config.toml
n_layer = 10
d_model = 256
n_head = 2
n_kv_head = 2
head_dim = 128
d_mlp = 1024
vocab_size = 8192
activation = "tanh_gelu"
norm = "layernorm"
norm_place = "pre"
norm_eps = 1e-05
positions = "learned"
qk_norm = false
attn_scale = 0.0884
bias = "all"
tie_embeddings = true
parallel_block = true
init = "normal"
init_std_qkv = 0.0312
init_std_o = 0.007
init_std_up = 0.0312
init_std_down = 0.007
optimizer = "adamw"
lr = 0.00139
beta1 = 0.9
beta2 = 0.99
weight_decay = 0.054
lr_head = 0.00354
grad_clip = 1.0
warmup_steps = 326
schedule = "wsd"
decay_fraction = 0.67
decay_shape = "linear"
final_lr_fraction = 0.0
batch_tokens = 16384
seq_len = 1024
doc_mask = true
z_loss = 1e-05
train_tokens = 177900000
steps = 10859
dataset = "wikipedia_en"
MLP neurons of a small language model. Each row is named by its layer, matrix (up: input weights) and neuron, and shows model dimensions 48-239. Each number is 128 + 32 x the weight over its row's rms, rounded and kept within 0 to 255. Numbers have three digits each.
Before each neuron's rows, "fires after" lists the tokens most often just before its 100 highest values on Wikipedia text that the model never trained on. A number after a token or word is its count.

fires after: " a" 36, " the" 23, " an" 8, "-" 6, " their" 4
L6.up453:168146132156126192107102153122112141112134129065075133140119160129145086098128105120109094126111078073097079135120108118066166146155080151109086093108079074131188095093101099107165176131132095094134147096113166134166123084105140141102153113084123130098120156157104123146160113103149065136151210123112136106088186132145122214118128135155119115094178116149155162116128108095199188104165143116083167049126149154166101111178164158173133078120163145101162162146128076050161120094097067088075099105157089128075159135071119179150098139130163150128151210091124169098078126167154153176

fires after: "|" 62, " 1" 8, " No" 7, "\n" 4
L5.up814:168120150122095157072131172105113129154093094149120177074162138066139161119094067123108165086157128139136148155109136130113214168116127106143194173123146082136131089125107125104149077165174141121184131098121144226148124114193120139121139151177049139118126144196138134131084135115133114119089127144090148121127075141110166167114118177109136143145110087148165117102123117161170147161117084073130144144127171158141077168084134146163119111195084130117095124108126122111177152149165158147107183086097177098065120188161120132107145165159139098110100168098187102164074083131131077114

fires after: " the" 14, " a" 11, " an" 10, " to" 8, " and" 7, " A" 6
L6.up399:079156080144112178118083133102145079108128048106151109116132139148130101147080093111085098195104122091173074158123095124121134156117121093063120064111121123141154149101151114153140158093091184119113122095109110177106098132146177091106177156136113118197142089147110122145095085086113109113112159161152141176143124188194160109191134142123218108112185134111065124098124095054199080063125131145145146077154157210156191095126091151116155091106117189138177147144133104108152135144084094137070103135158106097100155137076089147095087159135130158106137156108145162117128109157154132162

fires after: " |" 58, "  " 7, ":" 6
L6.up747:096140169086110189200107087120075163053048152118114159137164144125133169113147116124151121155142146155155144183090097151148114124104136114124108079085168152158126152115150158140052111118091195102114105152149139149150097139105115101102141086062089134175161110111084156097134138139105082147150177095177157146167163142105076164103089082144140094113130170060121141111142083140154132083093143146094158110080113122120031164162094168176121077112150200105096075080147110159174147133121097137169094082140062058157194129118146135160150197136104128093125159120114141144147116152064112125

fires after: "%" 40, " subs" 9, ")" 8
L5.up687:088139195186110153128126156083152122116102120091101116172191154117116146138169136116149151126119094091144127135100113170125144156136149191170180200158114102132159140085127132102100119112134118175154112125139121113113172124112156054093111110064136137132093174143065164138161173160096128133131122113140106111077087098121061133147082121161138136121115144118185187091149203172180164073087121148132123143126130103132072091134165142124139130149123123097148157131163120131172135097142125114103112130117094114106240166176084123184119180130182111140123131138162091083046125160197070115

fires after: "," 33, "-" 20, "." 13, "\n" 9, " (" 7
L5.up27:118128196099156123095119119102114079161077093094107126158144054163138162132202093120131057113114117128127119132150137088109143182134113156051196166135068135152159098170176153096109096128118134111140198159106134167187107139105170081123150124110105107130083085112089130150102120124113140142127089182104066107103119108121189114101147120138174171124189103120143142121076127116194140092089174125109136099135117175078127099126153125125156119152095115097103112132107133115146129122082064128132188099118144103147174086120093110105111157194140143155166119060158114165082146186144112109

fires after: " |" 36, "-" 14, " is" 9, " was" 7, "," 7
L6.up856:149157168144122115130092114122052105114150154096106110168171095129138150109171115059121062107094135105098176140098128107118126178121085158095163118135130127099239138113126107128100201125125139178133123196127148119174125125136095095131132126176128122146159081098091194155170092133125146133089118160150107138085089168155150143123150143167088128177134105082140114076127146126115113134074089255153108104127133147128064057161145133122145091112143131150087135120103136091162110111091050101091113136112127155057178109150105118156132156143197126143133123178221134116076119132150127096

fires after: "|" 71, "–" 6, "-" 6, "\n" 5, " December" 4
L5.up146:203146122170117168092088122158091123138092132101109144073196116160134147089092182104216132140143039138117150106122108131128120145098111135087109109163157129141090105155209191110179125132167074096152134084086151189166087117140152061115104164149059102071139132157184101127126106164112171082147108156127084113140124121132152123123120141164134164168162093115138172102143120152124123090131093078137139106145165111123144139128144120126179120152136140125053148132165128147171163129184075075097156134116130087143153176159127094097140191129140112140078144043194130136101118209149128161

fires after: " was" 19, " the" 16, " to" 7, " had" 5, " were" 5, " In" 5
L5.up942:172129132182133104078119106103097175147119086095138097101060136113139080096114057089089106124073087135138105128125140106114132135157135085138140113089095143151140138089142185129188113135104157115141118153172126195083138111139135142119154106129125133220124137119164116136099091121086143024183155167142145123108119160185160114153103067142136103117146077126030071106090153068084117150211135128176167098108136131170172178151150191132183094163119136136149098098129086118143136139105083097083140143078151154132107224145072156134072164047176128114164127112198135128123178139172108115

fires after: "|" 32, "-" 14, " |" 8, "\n\n" 7
L5.up802:170083177172143147127119121089162123148083079114104152100154105126151137066121124143117101163153092131177136165102108150128132135133161152056109083149122070192113106115206213115146140147148166125171091136131125157134102134109142086099117125075070090138128138132179126087031127077125111111093105162164187134152097108128108132119117185127178178122141131145150133140128131151160096147105106042122157082113146159130107186110087128136131128170120147129137107132125108123117107172164124124135144106090099046132181118145112161107139163112098123160177184051131071134093108128173132138

fires after: "-" 65, " •" 6, "|" 4, "," 4, " (" 4
L5.up995:164159120106135127164094148096104082150151132112075149154137142180147153114129163118160070139129110090079121092106134141082091103124134118123125143132110162157131111168183166095091114103141104172170182097120143117192084105094157086120118148129080083058112149091131149106133139163111108089168105122122134116131090045146174094152126044209139135110143171083141163122143108143117106124147139107094120073109141079157129163104132068158121155217121074095113095159153151140155160099147110078110174142093085073183127103146130098125138186252164116186135109123139131146130129184132142112

fires after: "\n" 75, ":" 4, "|" 4
L6.up403:154125113111095163112075150113118059192115141057154135147092095136120155114139104093184053125149102080126138117088136160157128109144159124095119157152078174146133164149173179132098072106177099129139153135112132114164076126158189101108099144138079091130108077156140124161080081171109122072112144190117093104153084108109208108178170176161101144113201107067131196087107107134177098099165095128125075170161101087137154152113093113086131137163102097080168078104133148157169125164123166102107126113125166083133133147135140146082153172159105131155128105107151101078128071091166135125

fires after: "|" 40, " |" 25, " 1" 15, " A" 4
L6.up675:146129125154087158145110202148145153164055075103112148101135140163114132139062114111121144121151119083137146132140128165111223106112171144120125154115113096141124087095165201053102142152128077098160145098101128168155170141132109122104163100126040173104169195112161116101105149162134153089055129166157150139109110136181100163100097171092158092111150144150122165121156117095207116146082079088183149120162131153163129174143088123139116121183077140111137162082127095119099153096147150098091135062089158084130068106099170187132154173191089140104125175084121133105077098076162090158

fires after: " is" 35, "," 35, " as" 16, " was" 4, "\n" 4
L6.up766:088191142091136137083105120099092141179124160152064077105150090181151123103129120101156097156121172122114098131116119130123108168117124062053147106147130123124158104089165168141163135101131108172108158140152158182154104106156135109110187080064131174144146130092058152118114109116118169067099125178118128096112122196145206147147109120154108129153193125093108118082090089117154138100062114149142124067150154159162147090165148101132125089103119150099091149062122116115192130167047046089082109127098168141144110121128099126150143167172181122127123165062181106157090115142154163065

fires after: "-" 28, "/" 11, " /" 7, " due" 7, "°" 4
L5.up776:154147197172170200134076135117099120165152120110107113108182153133159120064128165131128141096110122112135169189140130156136121094095126113136075132208167054131156077151149113151162112086161063142134099063119135156114152141141126033089113142104115105057120139106137068137086074128111122096176102168130126156136161079115112114170143097193125116135158153097166094097104140184142161053104135113116116045090157116131173140145153133113155122126165148119092161130141147147121142153137103112107145156160150103113160165141138057167142166167173102132077115065170105102158098108135132140

fires after: " |" 32, ")" 13, "|" 7, " Sport" 6, " —" 6
L6.up556:101175184179072105170126114152124151137093136149128123129134131140147135119092121153114149093085133131154153161163221107143176118111105172123103149121087149149126150079127155106135166111125141132123092097147116081085130146103163103112158111186095167120173147136146168083131085109085155130122133118101104064109099159118080154166157132102114137154110159122193140104141160124131164122149097148166146152133147114164091111158150135133148168098150163055118057156134156111227136160123116140084131123103119139087168211138030156166050161061133025131109132187167111185097107113144147129

fires after: "." 54, " |" 10, ")" 7, "\n\n" 5
L6.up586:117111138193100120161101103106158132184126067142093154124102127130142120084101101127137114123194063137131166088101117130099194119193179144114151144133164144155153179117211168091072171080102208076157109136095130156156150105122165133098072129162101124106113115131125119123102109127082121080141135145178066099184131135153161165142172063139154147112164162075117123109153156125056103131113128119146097105132139128178145141073123137134147133097092130172150074144126129161138169131140098136164163073147123109159133166131103214070092198148140116119097140095170041114075115140214114146

fires after: "|" 29, " |" 26, "-" 24
L5.up885:131162158135080156175145152097172131138093077144094145111103136124153126126147068142099151164160114172151129184126097106132135105166126167073106109140136064187138130086123146080079171094081144104182059134173121147080100113162135104105091096120106106105147083152124139107160130097119118168142143111221102105174120148086091199149169081146141147107139188040149097099134147131103119088091094136154125075124160194183123128150089175179114074131136145106141094072104114117171113150156066187113125047138074118093167137114111127121123157144112117150126186094142110148123112143180143121

fires after: "\n" 90, "," 5, "\n\n" 4
L5.up761:136142208100095137117078104052135170178104079164110128108146082179146148114076119123110070129125141094149117136121115116133144142136140112100146142168116131167181100135150144166143173080156147142136169145087133175200164119143164084102154099111132123124093165110070133134098132074074151086103124190169078064094090135117193092117123118141130154180137132087126119064113097105122110138112060113121109033177157148158171140128143115135115097127117178098105150093110104107160091150136126079102137094129151122175158091137161118099131168130154109140087142071235061157141111176128112063

fires after: "|" 42, "\n" 25, "\n\n" 11, "." 4
L5.up494:185134178128091152071123190077116208157115057191105135100134139081148127151084082102141161123139120118136114199076188122108188156082094093118128101123115066165104109153100140088144123173193162125182142115133140196167147112165148118123187153151095135085109162177182191156103132096119104085067140114156161108123117094137201144124109179102113154135175093150137110091135096134123131149145041077124129104117085111131137187089148135121146100155097107099144118135136131129143133119104131087097186093113148101121077189129150144115126150129129052156107140095170169166097128117101111185

fires after: " |" 69, "|" 5, " Goals" 4
L6.up515:102132148094107147137076166142108121098070144118145103130112153121139162135099117135110196180155162134139116113159101095172194133120121126104156084000168137153119132071111126072119137127091152107148123178144139142120109119129152125125129105154074113177136068142100153126153124131141140140132203117090114093172104108144075196127187080094149154152154150101168135092073091094122174129118184165161117127149131147140117151180092103186154113140132084129097133070120114124143164116131106147123098057107056089121196127105104173184169164116092122077145182119169143114110082138115118162

fires after: "," 22, "\n" 18, "-" 11, " |" 6, "|" 5, " &" 4
L6.up124:114061180144140186119091162043148105115097127155101152085131112197130137098153178132083134125151148113150100179154099158127161153127156192108126194157113110185183114161188144123127122089151093107154148148101119147144163133109144054087139138132125083127124101150135106136092054095110087149063129179121129113146063128066095137134159102130121132198122148129140098084117127145162125083085143118122093150195111143142176113114096114139119107182090108125196132129105097145103147169150128144138101130142094102147179132133104168133142159165111145155152173124157058129117109108162077065

fires after: "=" 39, "|" 11, "\n" 11
L5.up947:107157148192139162085052175157174150150155124203080126096171150082137076141095107124163155119124132107135148106095172102127178192084104118124121100150075063168147106142102091102194094164164155106096118114092147184162102123185159106111130132066099109107139124106177135101149143083118101113074195163109127128104093113108148117113111162095110146099147087104176166093182080146095116130153036101098133149100088113126109145097132141160119106140112127171092157146145156096172135141107075138112160183127169119085111141145130146139119169150133090161105094121133161162071130139128116159

fires after: "-" 50, "\n" 26, " /" 6
L5.up321:154109129080121185139094137125089142159056083101166120142129139181161138098127109124121053119082142103187083164107156138119093132133158072067065087112116142135155067157189197122114144088144090119184171169114120121117055108116160123072147125156091115149114159154110131088090115115100128085182128154178155105166089075160169116166141099176157174088149162043156151120157124136186159104109136108126121060133121137138129163123129088170118089190073163099109103114103117131175166139148101132130163109120123051151185078126125094161062181180164116152158188080114097122121129170131097120

fires after: "|" 86, "-" 10
L5.up281:181155168162083164112148177111066157179090133140114140090176123086152103118104148105148163101144075122137169147108131131131167162107117094143124142090153059132106103136103159116151117165189079070165127118158147181125073121165109094112142149167060108061172177174191138128138138131128128062119124136115101138135071131136126135132095149129125106109089064154192137096142116165090137111130053105153119113175133143100089201093151166132131118220118134128087130123164131104158112133155133074075183115136194106121113149116131099131163190171142113135111146093195109147098103062144128150

fires after: "." 99
L5.up199:104131173181096107104085152117147107114100090171165168140120084115133126119060101099152149129116144126141122170122172164077182107165105101137167140076152119139157092101129175070136145117060137157126111106139132154224190093083160070119169139137126139089116169151148196142078170114062129116073157133128107060138107133150210148151119177073090169139140150108168151106139117114119161089161088159114119087131076096123112105102111083163096153127144141104109100118117130127108124115084180116103143085064103096179111136172105149143032176170147132085151209113166112126149144143125142119

fires after: "." 46, "=" 40
L6.up710:108155133150114091080143121080133141159110083126136067101136102124156189082123109113145122089116135159089113152102108083133190147157079128130112165143063126139116128105153120090158125113123209165099103106116115110140157122112166141130117132127108099156096153132112206073086144103106177074134159134120119047100108152114173152185150110080159165184157085100181131090140175210140188062112123151133178185157117134121147129177126132092156105098104163079136139108139132128146134148080087116072131085051127132137121166227111115103057144133118062128196160092183097135091190146090097136

fires after: "." 79
L6.up216:127108133178079101086129136088131172198116080188108134103105060162142109118116138094137115175108117134127114114124177090110151146186089102166146120107159144107180127142147180087182132103094149155171131147127149118202152082139165088092097076096128141105081142160140211138107177162103183075117146125121102078140094115141213126135143132128098170148152117114107127104113121121148181079155058139100113123134114113089118134134141073126124107169105153111117154086117128156127155106104168087099145090059102153163107144222125159092100150136138102180152121110136126138107174150112117110